config = dict(
    vocab_size=512,
    init_std_up=0.0706,
    learning_rate=0.00392,
    weight_decay=0.0,
    lr_head=0.00309,
    decay_fraction=1.0,
    final_lr_fraction=0.0,
    dataset='wikipedia_en',
)
MLP neurons of a small language model. Each row is named by its layer, matrix (up: input weights; down: output weights) and neuron, and shows model dimensions 16-143. Each number is 200 + 30 x the weight over its row's rms, rounded and kept within 0 to 999.
Before each neuron's rows, "fires in" lists the words (lower case) most often at its 100 highest values on Wikipedia text that the model never trained on.

fires in: "with", "as", "at", "from", "which", "for"
L2.up113,195,234,204,149,224,209,190,179,219,217,207,177,170,211,147,219,225,240,219,229,202,188,163,185,252,202,218,238,220,230,215,195,224,193,189,228,220,190,182,232,223,177,258,203,128,225,207,236,185,126,165,229,169,167,274,171,171,197,211,168,191,189,225,156,205,182,187,187,214,215,234,218,127,181,192,180,221,214,240,232,188,204,267,122,213,143,222,218,179,244,195,219,188,257,142,179,227,200,207,143,236,173,238,168,175,218,250,190,184,194,188,170,209,155,201,209,144,198,235,243,178,206,181,193,195,225,190,241
L2.down113,207,169,220,222,179,200,218,240,243,171,244,194,208,197,237,218,220,148,170,179,256,155,179,192,200,247,273,163,131,169,210,198,218,169,262,197,198,250,211,198,198,203,233,164,241,187,205,200,177,263,150,187,177,241,207,210,216,186,160,223,212,214,169,235,246,188,246,208,178,183,207,171,182,204,207,197,253,200,233,243,198,158,172,198,231,244,165,220,203,160,136,217,186,168,227,241,152,184,217,163,174,193,167,182,245,189,159,210,173,238,222,183,186,189,129,190,147,188,168,216,218,173,216,198,199,203,196,181

fires in: "in", "also", "and", "support", "york"
L12.up543,205,206,172,170,225,211,217,193,258,220,230,200,211,233,137,239,203,210,184,176,189,230,170,210,161,231,232,198,221,252,193,176,172,205,193,196,181,167,170,196,211,188,208,188,152,251,162,177,214,209,144,180,126,219,205,222,181,205,254,192,206,201,243,131,209,214,193,222,231,203,193,203,153,212,241,195,164,257,193,196,200,178,200,241,207,248,188,171,133,254,180,253,176,176,233,225,216,228,168,234,255,214,239,206,166,235,197,202,208,197,218,251,268,200,170,182,245,202,175,172,219,182,186,175,239,233,151,223
L12.down543,195,202,140,131,210,220,242,247,191,222,200,225,197,204,219,255,185,215,225,186,207,211,213,219,226,258,190,201,206,199,155,194,208,189,174,197,205,194,191,180,153,197,171,218,238,227,198,206,198,213,193,182,222,163,241,171,207,161,224,179,179,174,168,215,173,220,200,162,256,245,196,267,212,180,281,213,234,163,200,192,191,216,223,174,149,234,291,216,214,205,219,188,223,125,169,210,174,180,206,180,213,168,141,166,251,197,223,226,102,167,160,185,248,206,226,171,175,212,204,163,204,226,182,163,214,205,204,186

fires in: "to"
L10.up484,226,177,207,229,212,200,223,123,200,203,222,225,180,202,167,215,209,205,179,167,208,245,171,112,228,214,173,164,168,220,227,230,198,202,234,166,162,214,153,253,208,180,177,192,211,248,245,170,203,179,187,213,188,265,263,225,205,164,192,130,203,181,233,220,192,234,220,201,219,217,177,198,216,187,152,166,212,133,210,206,176,212,172,134,188,189,205,204,182,220,199,228,199,189,156,194,196,212,269,237,205,170,194,210,231,181,195,216,250,227,186,193,189,211,237,179,183,204,147,197,180,175,177,157,223,200,161,208
L10.down484,219,184,198,129,244,221,196,192,208,207,215,185,165,232,197,204,196,220,199,204,252,214,179,193,224,182,226,173,202,184,240,213,214,130,181,206,228,172,238,211,183,216,243,207,203,229,175,240,216,236,167,209,214,207,174,144,231,178,206,175,203,203,202,220,173,155,215,151,174,232,181,237,205,164,252,171,235,218,188,167,226,166,196,225,197,201,217,208,161,192,181,183,169,179,180,212,241,170,178,250,211,192,209,208,191,231,135,157,163,187,152,220,193,185,179,204,232,166,230,242,213,172,135,211,226,209,190,200

fires in: "while", "which", "who", "he"
L2.up959,247,245,205,174,204,256,154,203,207,245,217,206,191,191,248,195,265,244,161,203,145,172,210,137,177,179,186,227,128,225,216,215,187,220,210,178,215,181,192,170,199,217,205,180,195,166,159,218,149,185,184,194,222,197,182,251,203,244,176,165,166,209,180,174,232,182,189,179,159,205,222,235,148,233,178,228,204,199,261,176,199,215,190,191,245,245,217,151,201,170,202,193,190,154,207,207,213,256,192,227,116,226,222,197,209,294,142,224,172,195,193,182,162,229,241,201,204,159,190,167,166,252,204,163,158,166,165,240
L2.down959,237,169,208,252,194,193,174,248,161,177,196,197,249,161,235,206,152,226,217,216,187,244,206,189,211,177,228,249,156,229,240,246,179,210,239,228,166,198,232,197,218,220,213,239,202,162,201,185,154,156,195,173,205,184,198,227,195,198,233,198,198,168,171,141,191,208,227,197,204,239,171,177,250,264,222,214,202,183,212,218,192,166,232,185,160,178,208,212,174,160,198,203,202,181,158,221,161,172,209,221,144,246,213,236,165,200,215,157,210,278,150,223,173,207,240,183,183,253,200,154,178,180,184,215,221,188,176,250

fires in: "he", "it"
L12.up193,215,193,172,221,218,174,203,174,235,216,211,184,178,229,186,238,229,255,159,190,176,175,194,163,217,203,240,186,168,265,174,126,182,208,216,217,176,240,212,242,193,229,200,182,181,194,216,196,193,144,201,157,143,175,187,207,216,242,184,164,192,159,202,186,279,167,203,214,200,149,153,189,181,202,208,185,174,204,211,189,194,144,175,189,148,201,227,190,182,269,193,199,146,191,218,269,217,214,186,224,222,228,182,220,200,258,190,206,197,187,159,179,165,195,163,202,164,236,185,203,160,236,192,228,205,259,219,207
L12.down193,158,203,221,196,164,179,193,211,158,187,236,173,237,208,202,203,141,187,221,214,228,192,193,189,182,223,192,217,201,254,222,160,227,188,165,178,150,185,175,234,251,203,215,208,220,201,206,228,230,207,172,224,221,188,200,196,198,169,240,238,167,205,239,221,147,139,236,175,216,268,210,186,250,160,218,229,233,211,197,227,220,260,230,217,216,189,215,184,188,131,147,208,250,192,182,215,211,160,236,256,165,236,208,156,142,176,239,221,230,182,175,201,140,198,196,200,212,205,190,135,164,164,139,181,259,213,221,196

fires in: "of", "university", "british", "community", "just", "during"
L2.up265,244,205,201,238,184,253,187,184,194,153,198,211,243,155,194,163,173,207,176,185,219,185,187,219,211,283,159,203,189,233,182,208,216,209,186,217,156,151,219,211,196,214,186,162,193,148,198,174,139,192,265,248,206,182,189,231,214,199,108,277,244,163,209,192,263,209,215,217,153,271,203,189,171,174,196,168,236,200,236,203,238,238,171,229,228,199,188,182,241,215,217,182,222,173,187,170,184,234,189,198,216,188,219,199,169,217,195,254,166,198,194,197,225,217,161,197,148,175,204,134,214,228,231,219,235,193,201,240
L2.down265,197,221,221,192,186,231,222,163,199,203,212,228,202,189,240,263,181,174,192,192,185,205,135,192,169,233,179,170,195,222,176,209,204,244,193,231,177,214,143,182,236,182,223,231,136,222,220,238,192,199,155,235,224,221,204,174,179,243,183,117,178,210,177,165,162,187,185,188,249,182,224,213,205,192,228,218,171,204,204,210,207,258,190,185,198,197,249,236,209,210,234,233,190,201,173,209,167,168,160,240,241,165,183,252,173,224,198,129,186,173,228,194,217,176,237,268,202,221,212,211,155,132,174,217,229,171,184,164

fires in: "in", "of", "original"
L10.up423,203,207,161,210,170,180,172,183,204,185,186,207,241,166,216,163,175,168,214,168,143,151,180,187,197,204,144,240,180,185,228,182,197,192,194,225,175,220,159,199,215,204,217,202,232,175,181,197,232,219,219,262,233,151,229,179,153,182,219,266,183,216,235,158,178,255,172,185,159,218,212,258,195,193,176,182,273,205,146,174,242,208,158,216,224,199,267,222,159,189,209,204,199,217,172,142,152,207,158,231,254,235,221,171,237,241,199,192,225,199,152,189,217,207,212,204,129,219,155,157,213,194,227,224,248,202,243,205
L10.down423,278,231,242,187,212,232,221,221,216,234,179,175,223,202,217,227,144,188,186,216,231,215,126,183,233,191,158,184,191,203,246,213,208,207,181,193,196,156,149,210,190,114,227,258,173,241,199,234,166,208,235,239,122,210,178,187,188,188,179,232,174,178,141,235,199,219,283,193,218,196,177,157,172,248,165,152,196,152,218,175,148,215,219,197,198,240,194,196,211,202,195,205,239,164,181,239,197,198,221,200,207,221,234,164,166,179,179,202,206,211,220,235,212,216,206,191,222,220,213,241,235,194,124,227,204,198,178,176

fires in: "is", "are", "be"
L2.up480,169,226,215,230,187,192,174,211,186,200,161,197,246,234,197,179,269,194,207,225,221,182,173,190,202,136,171,168,215,158,198,257,166,190,199,216,172,137,136,178,205,234,241,176,229,185,179,169,275,173,255,212,213,280,203,232,175,183,188,241,219,192,220,177,237,187,191,155,171,207,191,182,205,214,220,212,174,210,199,192,177,173,142,280,210,164,215,165,233,225,221,249,184,221,202,188,192,219,195,186,216,157,233,158,173,181,223,200,158,188,146,177,198,228,226,191,210,174,211,188,212,189,237,200,168,227,272,164
L2.down480,202,195,216,216,269,174,194,205,233,205,172,172,191,190,205,229,178,211,239,125,179,237,199,179,124,240,152,169,193,198,220,144,275,236,243,237,202,200,142,275,229,179,202,202,221,194,164,204,142,159,229,173,228,195,229,220,161,150,205,203,179,178,221,198,193,181,220,207,206,225,185,249,169,219,171,226,200,223,204,220,189,170,214,163,211,202,180,208,159,197,155,153,178,191,163,212,241,201,187,180,185,223,218,198,257,179,205,171,219,223,194,141,154,246,168,177,207,229,200,180,180,171,155,235,191,158,164,207

fires in: "his", "early", "is", "was", "and", "an"
L5.up300,216,216,165,208,222,199,221,204,186,202,216,178,187,184,170,219,201,208,183,192,245,134,144,162,194,254,174,245,222,147,165,200,191,242,182,170,198,229,181,196,227,246,235,223,247,154,219,229,196,229,239,174,222,245,217,178,182,225,143,146,184,226,173,189,192,201,157,234,187,194,184,203,208,213,188,259,162,184,174,236,232,192,250,245,185,205,197,188,187,226,214,206,149,256,236,187,195,159,179,197,164,242,170,199,162,229,237,129,178,166,198,237,206,217,192,162,185,237,200,234,161,134,214,237,163,224,226,178
L5.down300,194,227,216,260,264,213,174,169,225,173,245,211,214,172,198,208,219,182,184,170,213,193,137,228,208,193,147,187,188,164,258,183,228,158,265,221,212,210,213,205,154,145,198,201,261,194,174,217,209,190,231,187,219,209,217,258,209,173,150,166,135,185,163,203,188,195,237,203,203,127,204,200,214,189,203,227,195,190,171,221,194,249,187,218,183,164,163,211,183,207,157,256,222,211,198,205,211,226,159,245,236,206,154,220,182,195,236,216,217,200,181,199,187,193,187,182,125,214,146,193,158,213,234,223,211,186,116,200

fires in: "government", "to", "despite", "administration", "download", "development"
L7.up674,226,169,190,257,165,201,292,180,132,181,217,196,147,199,208,170,231,196,193,178,165,254,196,187,182,198,214,204,179,136,181,247,181,142,159,163,216,151,192,261,195,239,206,194,195,180,212,186,188,235,188,186,209,195,209,225,218,129,185,215,159,225,228,150,217,207,255,219,202,248,178,190,175,212,194,213,182,202,152,153,218,202,219,216,212,251,244,219,149,223,174,170,213,226,202,187,212,161,180,179,193,243,229,221,203,266,159,183,234,217,185,194,222,239,193,209,224,215,172,197,203,137,228,217,238,175,218,251
L7.down674,219,203,189,233,202,211,186,206,231,222,103,169,181,184,240,228,252,211,211,162,197,210,232,324,214,222,186,225,157,213,201,137,205,205,211,215,189,187,230,215,125,176,177,168,226,203,245,206,215,255,179,212,201,219,199,192,221,229,194,187,176,168,194,209,251,184,205,250,166,190,162,185,210,216,219,135,166,224,130,223,193,168,196,180,196,198,213,193,219,159,185,216,143,231,174,206,185,210,186,227,193,250,166,169,238,188,222,200,194,175,209,258,206,245,198,227,191,230,172,206,171,155,162,200,229,211,197,173

fires in: "is", "as"
L5.up760,182,172,204,238,217,189,192,195,236,216,202,185,206,171,221,190,256,204,202,201,183,227,220,173,121,187,217,229,225,186,150,151,180,155,252,218,239,206,151,216,185,137,165,228,206,134,197,157,198,168,215,222,206,177,203,209,235,220,196,153,199,215,210,216,230,183,136,222,243,194,236,239,175,222,251,222,261,230,185,162,216,181,205,227,230,223,189,180,195,204,224,205,232,232,164,179,170,155,175,176,195,217,220,157,200,232,155,247,215,212,152,224,198,188,201,185,182,197,170,144,198,229,212,270,177,192,199,225
L5.down760,176,220,213,224,206,184,194,212,173,197,206,185,195,260,190,192,178,216,245,172,215,186,137,249,218,153,181,174,175,175,178,154,184,244,208,159,208,134,193,245,181,237,201,204,209,201,193,271,226,193,239,122,194,191,228,223,158,229,204,261,249,188,182,223,232,169,173,228,215,243,187,219,216,220,180,204,223,237,174,240,209,180,192,200,148,185,204,250,224,189,132,152,179,212,231,224,181,198,195,217,132,211,264,189,218,221,203,167,169,191,244,183,259,195,206,153,182,204,194,183,235,158,154,199,170,190,154,208

fires in: "would", "to", "can", "may", "must", "wright"
L10.up369,139,179,208,259,219,166,245,192,232,210,223,212,185,190,186,218,219,180,197,173,214,195,188,191,201,170,164,165,176,157,217,165,217,193,225,252,190,208,204,211,181,140,214,197,203,228,239,148,170,231,155,153,164,156,215,207,256,154,199,182,200,207,218,184,177,197,216,171,214,164,183,272,187,188,212,207,171,145,263,225,149,229,213,276,225,208,176,207,185,167,162,175,144,210,189,168,214,136,240,211,192,191,247,230,237,237,151,175,213,228,191,216,190,216,168,191,195,266,188,249,140,228,183,214,194,157,193,213
L10.down369,172,226,202,200,212,188,204,201,221,164,212,228,187,172,160,247,198,202,188,208,237,194,183,247,211,202,217,138,145,166,190,196,240,214,120,247,147,207,146,230,201,191,189,187,235,228,232,226,220,213,203,245,157,199,179,222,257,235,218,233,244,212,202,201,221,220,189,176,222,179,174,176,226,237,197,252,128,135,224,191,246,243,219,194,206,140,214,214,182,205,227,129,213,164,219,189,188,201,216,195,188,182,195,194,139,241,180,200,190,225,238,194,196,261,237,133,157,199,190,222,218,224,149,239,185,168,217,205

fires in: "he", "which", "can", "it", "may"
L8.up318,225,190,173,222,262,232,251,242,276,200,208,208,118,212,220,209,124,225,150,199,168,173,195,205,215,183,188,183,127,183,244,214,241,180,221,172,193,178,210,237,192,174,152,177,192,180,257,157,179,212,171,168,167,214,211,233,195,214,175,220,215,179,211,154,236,216,201,214,161,191,170,168,214,239,199,167,209,208,200,190,232,182,202,213,231,173,197,182,175,230,173,186,189,228,221,217,184,142,248,195,218,177,173,177,251,209,204,195,207,188,249,193,179,228,207,200,227,183,166,279,132,192,162,215,154,237,193,178
L8.down318,168,206,256,193,243,196,185,143,203,213,195,264,234,218,218,208,238,180,199,300,204,201,212,212,181,187,173,132,197,246,153,150,213,212,238,185,173,162,212,188,201,157,189,180,197,263,186,201,200,200,168,214,144,177,184,209,231,227,227,224,195,207,233,136,190,193,208,235,160,132,213,215,186,230,200,229,228,193,228,244,144,251,190,158,189,145,186,179,151,174,201,131,146,164,166,215,177,174,237,155,219,203,223,221,201,201,168,245,201,188,200,235,184,180,220,142,182,197,194,273,205,189,218,230,233,212,220,214

fires in: "also", "well", "used", "use"
L8.up64,163,176,155,223,179,205,208,184,224,220,234,241,193,187,206,197,159,228,183,217,208,117,191,192,182,211,237,212,213,213,169,197,214,216,210,212,164,219,200,201,168,174,155,233,213,205,145,224,176,191,202,187,199,253,213,204,197,248,280,189,187,168,139,228,159,166,215,246,196,164,228,203,227,230,184,151,246,175,164,244,210,164,213,203,171,204,220,208,174,201,201,192,179,174,137,229,252,172,220,140,176,206,232,239,243,209,182,198,258,261,199,195,244,206,231,266,180,207,166,204,173,202,204,230,191,220,193,215
L8.down64,186,263,136,218,225,182,156,149,183,189,247,188,208,191,196,257,189,227,230,223,203,218,253,219,164,243,225,253,195,161,168,202,226,187,160,187,170,228,195,185,194,257,225,214,192,200,207,198,222,202,150,180,167,201,262,139,193,114,230,191,166,193,293,147,223,214,226,198,215,243,193,167,194,205,214,180,189,200,142,155,184,214,225,195,221,181,196,230,291,245,171,206,181,188,155,179,186,184,200,219,188,172,197,234,187,150,255,166,161,200,205,174,203,213,180,214,210,248,200,200,212,225,242,174,203,220,186,209

fires in: "to", "would", "can", "will", "could"
L8.up835,195,205,187,234,212,214,161,194,198,172,266,173,173,216,157,209,249,158,186,264,191,194,256,240,171,170,162,190,215,206,219,199,202,223,196,165,197,174,213,213,176,164,173,242,242,216,188,180,238,186,185,203,155,226,216,195,215,191,185,185,233,167,246,237,216,203,193,173,188,134,164,218,254,187,168,183,229,165,189,228,223,177,200,209,192,173,181,158,208,167,205,255,173,206,175,212,165,218,197,283,275,189,204,228,219,221,131,176,180,214,202,194,205,196,262,175,181,147,166,213,193,201,167,194,180,212,173,183
L8.down835,219,182,199,234,229,223,175,160,228,214,262,194,189,230,216,148,191,195,169,187,216,177,178,233,158,166,174,229,182,203,211,228,187,159,192,163,159,176,196,206,189,167,203,190,147,219,205,237,209,259,124,282,178,196,180,238,203,161,197,155,183,193,214,199,248,217,204,148,237,189,164,246,220,204,252,207,196,189,191,190,196,220,170,185,244,152,178,250,199,219,178,176,188,207,255,222,232,177,213,203,201,118,212,160,214,216,204,195,192,235,220,210,202,227,221,192,226,222,237,205,211,142,174,164,222,194,170,208

fires in: "there", "several", "him", "however", "these"
L10.up887,201,173,228,278,229,234,179,172,190,187,216,246,186,142,191,166,202,191,167,181,209,173,253,183,198,215,250,191,140,148,201,183,184,173,201,237,208,209,262,165,233,230,209,183,202,133,150,149,141,224,207,209,242,229,167,192,183,192,214,222,206,196,191,187,220,265,167,234,165,192,199,194,206,165,208,208,282,211,205,155,169,182,226,183,217,193,180,220,225,168,159,230,162,238,195,122,193,173,198,156,187,210,168,161,228,213,187,190,216,228,184,234,173,257,244,221,245,140,168,238,187,202,207,146,222,206,187,210
L10.down887,214,203,175,145,174,238,184,169,161,196,250,228,171,166,215,207,158,231,208,249,232,198,245,260,162,223,189,194,234,217,185,208,174,231,272,220,167,161,186,218,202,210,151,226,207,221,212,227,247,194,215,170,169,245,192,173,172,187,202,225,173,202,205,237,200,160,184,183,186,213,178,192,231,232,232,192,245,152,178,202,180,203,188,152,178,160,150,237,192,189,221,175,158,185,207,214,166,177,181,242,185,202,195,206,140,190,162,207,184,204,154,222,256,142,153,216,184,211,162,162,211,154,230,227,194,216,235,169

fires in: "of", "during", "to", "despite", "in"
L12.up794,210,242,185,195,200,221,184,158,180,205,226,201,239,176,179,185,222,170,177,243,224,247,202,210,174,221,184,220,163,124,244,223,180,224,192,211,163,169,194,187,200,203,210,152,228,190,203,200,234,221,216,210,155,198,216,200,191,181,199,253,178,250,178,166,197,204,190,199,203,197,217,184,198,209,173,183,241,240,183,198,185,187,252,231,230,194,237,181,163,186,189,164,193,193,204,167,146,170,220,210,201,213,175,198,180,210,179,220,97,178,237,242,270,210,188,214,225,244,135,204,215,163,179,262,215,208,188,243
L12.down794,222,202,168,227,246,278,219,219,209,213,201,208,241,176,141,213,213,147,134,222,196,205,158,184,198,202,138,244,190,213,197,263,192,141,179,229,184,199,148,186,198,196,217,209,166,205,178,178,218,199,210,299,180,192,216,133,209,166,210,194,169,194,213,236,161,161,201,221,231,197,191,217,198,218,222,181,194,226,208,166,193,224,160,181,191,250,154,238,230,160,229,192,163,160,227,202,185,193,213,203,214,207,233,192,140,176,208,205,164,208,199,199,215,253,207,174,171,196,190,195,189,189,217,193,181,215,240,207

fires in: "in", "it", "at", "as", "also", "on"
L3.up245,139,206,220,223,184,190,193,226,227,224,216,182,170,232,206,182,162,201,185,223,241,229,190,200,152,194,205,234,231,206,245,166,154,189,220,199,227,205,172,179,213,261,204,198,157,215,146,188,217,184,157,217,204,239,194,201,234,226,161,231,173,177,212,215,230,170,194,199,210,201,220,200,195,186,218,156,227,218,231,240,159,166,265,193,227,211,174,192,245,198,225,278,167,180,142,253,241,245,154,225,194,154,239,158,198,195,222,177,197,135,266,193,153,194,174,198,155,229,193,197,229,253,147,167,213,221,188,243
L3.down245,189,196,193,236,220,250,209,220,191,205,209,209,205,195,220,200,227,148,187,173,157,199,227,218,211,205,248,214,224,206,173,177,188,205,185,193,175,214,225,237,217,190,158,206,263,166,204,222,239,213,226,227,177,219,207,192,165,199,226,191,202,252,193,173,135,198,222,154,258,171,167,202,254,194,200,147,235,198,213,195,261,225,189,235,209,214,231,190,205,189,115,199,197,229,188,213,141,178,192,269,206,137,186,161,145,189,161,261,190,201,170,203,156,237,219,233,176,167,133,262,174,172,230,243,189,204,163,208

fires in: "united", "its", "it", "atoms", "atom"
L5.up31,196,184,224,195,180,175,196,205,232,182,202,190,198,220,161,202,163,169,201,196,102,182,182,202,176,204,244,185,181,193,165,162,235,133,152,198,193,205,182,191,249,238,215,176,181,196,254,126,233,158,172,224,184,183,230,169,214,233,169,228,262,206,241,205,137,151,188,252,154,216,214,221,212,193,209,165,184,228,199,171,210,240,182,207,161,177,223,185,220,235,235,186,174,181,200,221,202,207,184,189,230,140,183,256,192,230,221,199,212,216,165,249,176,208,250,173,193,186,208,218,216,178,219,222,198,198,252,261
L5.down31,237,248,210,235,177,179,215,187,213,185,132,196,221,166,228,155,208,249,182,186,207,194,195,194,255,201,178,149,211,243,212,234,193,199,183,211,195,214,196,181,171,195,127,231,224,217,133,290,218,225,235,159,178,188,175,207,167,189,185,140,180,223,225,217,229,213,232,170,204,211,244,160,212,198,202,210,176,183,158,254,249,209,197,176,159,233,136,264,226,245,197,196,189,175,228,202,153,180,210,187,161,213,260,149,200,151,207,193,209,200,186,172,217,200,225,189,238,222,175,131,196,215,180,210,234,256,155,183

fires in: "he", "it", "she"
L11.up683,180,242,202,257,207,152,187,181,240,214,234,186,162,201,205,160,166,175,184,158,213,197,137,201,214,249,186,211,170,281,208,255,181,193,163,192,178,205,207,177,211,217,227,162,196,233,175,227,203,190,211,217,160,236,156,184,252,159,195,179,196,189,164,157,176,180,221,195,177,205,157,261,146,224,203,248,256,245,190,179,190,237,146,211,230,149,198,232,192,192,196,191,152,224,189,201,215,144,184,210,175,211,230,230,211,255,199,138,172,215,163,237,160,216,181,184,195,159,204,175,177,212,223,237,191,266,203,214
L11.down683,214,246,175,161,225,230,175,206,197,209,208,189,178,159,158,198,187,239,214,220,188,216,208,209,190,156,173,200,155,241,231,189,172,201,213,255,211,153,161,211,199,151,192,188,234,167,269,197,238,208,136,301,226,170,152,181,213,191,185,201,190,142,167,224,200,154,222,224,231,190,214,232,244,193,179,171,183,187,229,174,248,192,182,206,179,177,194,158,232,175,174,200,185,255,197,203,182,262,192,231,218,183,221,232,176,192,185,180,243,205,210,190,165,177,233,189,264,158,220,191,169,167,163,178,201,228,184,187

fires in: "also", "music", "use", "for", "during", "used"
L5.up519,207,273,202,246,218,202,191,197,187,179,251,195,235,224,186,230,186,163,214,192,223,121,154,174,225,175,223,189,212,152,224,186,192,248,217,144,179,245,256,189,219,160,171,210,186,210,223,187,211,208,218,204,139,231,167,204,174,237,213,235,184,186,279,194,176,194,215,236,192,243,156,161,263,239,206,194,231,233,172,193,243,161,206,214,218,258,199,197,213,194,231,263,189,227,213,204,204,231,163,189,215,153,218,218,207,146,189,194,191,200,199,171,229,245,178,213,140,160,168,189,219,183,183,208,214,189,230,168
L5.down519,210,239,201,177,168,190,153,183,180,230,190,187,205,223,168,208,257,185,205,202,205,214,181,192,183,183,230,219,212,215,140,204,161,191,192,187,246,238,219,185,175,182,251,188,184,189,161,224,209,205,164,213,173,238,224,254,211,162,254,189,184,189,228,201,219,232,217,240,229,205,195,138,128,229,201,239,225,196,166,239,218,176,181,175,205,215,183,169,251,191,214,176,188,162,274,225,182,159,193,135,189,197,188,157,181,207,198,253,229,241,219,167,212,170,241,207,204,200,245,182,159,247,196,223,218,232,166,271

fires in: "and", "minister", "government", "commander", "to"
L8.up337,249,232,209,211,234,227,210,217,177,218,225,192,162,217,154,209,201,191,178,136,199,203,244,186,237,241,208,215,216,165,143,234,209,214,117,187,193,215,146,205,188,281,233,188,210,181,194,189,188,210,178,178,267,174,225,218,263,162,208,192,142,215,263,147,187,207,190,214,238,200,212,180,186,121,225,215,150,211,189,204,211,211,207,225,241,176,180,195,189,183,216,229,195,170,249,157,217,160,212,192,199,228,209,207,181,232,214,153,247,211,148,183,247,176,259,200,177,203,193,200,215,187,164,222,244,222,225,254
L8.down337,199,183,158,222,198,238,203,183,192,230,211,165,174,242,230,259,194,173,173,129,220,254,195,205,244,194,177,211,164,211,271,208,223,225,234,230,221,203,200,204,171,169,235,157,229,235,171,217,174,193,204,188,140,194,204,265,205,222,241,239,192,198,204,184,180,222,247,219,158,207,242,194,207,160,259,202,199,154,193,165,164,230,190,182,214,223,198,252,189,219,182,249,201,152,139,241,236,239,201,197,236,204,181,230,223,174,161,230,207,168,120,194,228,220,225,178,185,193,124,261,193,170,184,212,209,249,154,189

fires in: "this", "it", "she", "before", "its", "being"
L7.up175,200,241,222,225,235,143,170,151,215,240,215,212,188,199,232,205,202,215,208,172,174,206,190,179,214,175,216,187,211,270,229,204,167,263,180,156,215,180,239,243,187,239,171,191,194,211,230,185,190,178,177,246,196,176,215,225,241,216,191,252,211,205,174,203,186,215,218,230,209,262,143,230,227,206,197,165,225,214,206,249,201,214,231,168,175,204,211,214,239,222,154,184,268,216,200,134,178,203,244,211,162,195,221,217,226,257,182,192,206,159,203,195,212,229,240,155,223,206,193,193,189,170,193,243,164,227,236,143
L7.down175,212,197,193,221,185,160,229,217,162,204,178,204,207,150,268,227,179,207,202,162,214,226,280,227,189,259,178,254,207,209,194,253,191,212,166,232,179,170,230,221,213,183,180,158,241,143,155,203,221,220,194,250,162,196,189,257,221,196,173,120,205,209,149,176,215,208,239,244,169,183,267,177,214,239,187,179,186,183,231,232,267,227,143,207,189,206,167,187,185,186,195,223,216,169,223,178,189,204,221,222,184,250,201,197,166,241,206,201,189,243,185,184,198,176,232,217,187,165,163,157,159,194,226,201,207,150,171,173

fires in: "party", "council", "city", "canada", "thought", "clade"
L7.up767,246,177,259,196,194,246,181,166,229,249,220,184,228,164,211,229,184,183,221,238,171,213,252,187,165,155,226,236,198,180,201,228,264,210,165,245,170,215,230,153,156,174,187,142,199,205,171,276,190,194,239,187,183,191,212,189,182,167,194,171,232,176,199,222,229,235,197,162,178,130,224,218,236,205,200,169,171,182,246,148,173,225,218,252,200,248,223,192,145,205,150,253,167,210,206,208,169,145,224,229,184,208,184,183,199,215,266,192,200,253,206,179,239,153,200,170,212,164,172,227,242,208,183,195,179,224,127,181
L7.down767,200,190,202,222,233,171,192,225,214,204,202,228,224,243,189,212,184,203,217,165,209,215,186,132,207,224,201,267,188,213,170,249,161,167,243,196,149,242,157,259,195,184,204,233,217,235,203,208,177,232,225,251,233,212,201,170,229,235,162,240,239,173,209,224,137,195,150,177,217,227,219,168,198,199,193,182,225,179,194,229,179,239,231,194,159,233,191,238,271,189,191,199,204,234,181,130,200,197,121,161,172,176,162,141,237,207,180,229,196,167,218,225,196,208,243,182,143,212,226,250,190,179,215,221,196,159,225,208

fires in: "to", "can", "may", "called", "play"
L5.up677,214,199,190,189,228,209,259,139,210,111,233,225,207,222,174,218,232,180,187,171,228,187,211,210,215,211,176,200,232,206,176,210,221,173,184,186,175,191,187,192,253,200,195,210,164,184,180,156,156,266,202,205,166,163,202,189,267,188,219,163,238,194,210,142,209,200,229,224,147,179,228,177,203,206,197,149,218,203,250,150,173,148,193,240,203,184,166,203,209,153,196,165,145,226,229,219,186,195,214,227,236,201,197,259,210,210,145,241,207,198,201,229,191,184,217,217,219,232,173,265,163,259,203,176,162,192,202,183
L5.down677,198,235,182,169,251,214,205,210,158,169,162,253,147,163,222,207,269,170,165,228,182,212,188,195,223,196,178,197,192,192,251,221,184,202,227,124,195,130,202,217,156,216,196,190,168,164,185,193,179,212,172,205,159,188,231,200,201,193,196,166,204,222,173,218,239,200,157,256,232,190,237,223,169,127,184,214,179,182,239,199,187,189,230,200,236,193,160,215,190,167,229,201,161,236,199,209,235,197,246,194,239,209,244,175,247,248,195,203,242,232,166,203,159,179,252,186,212,228,163,172,189,242,212,164,245,150,261,220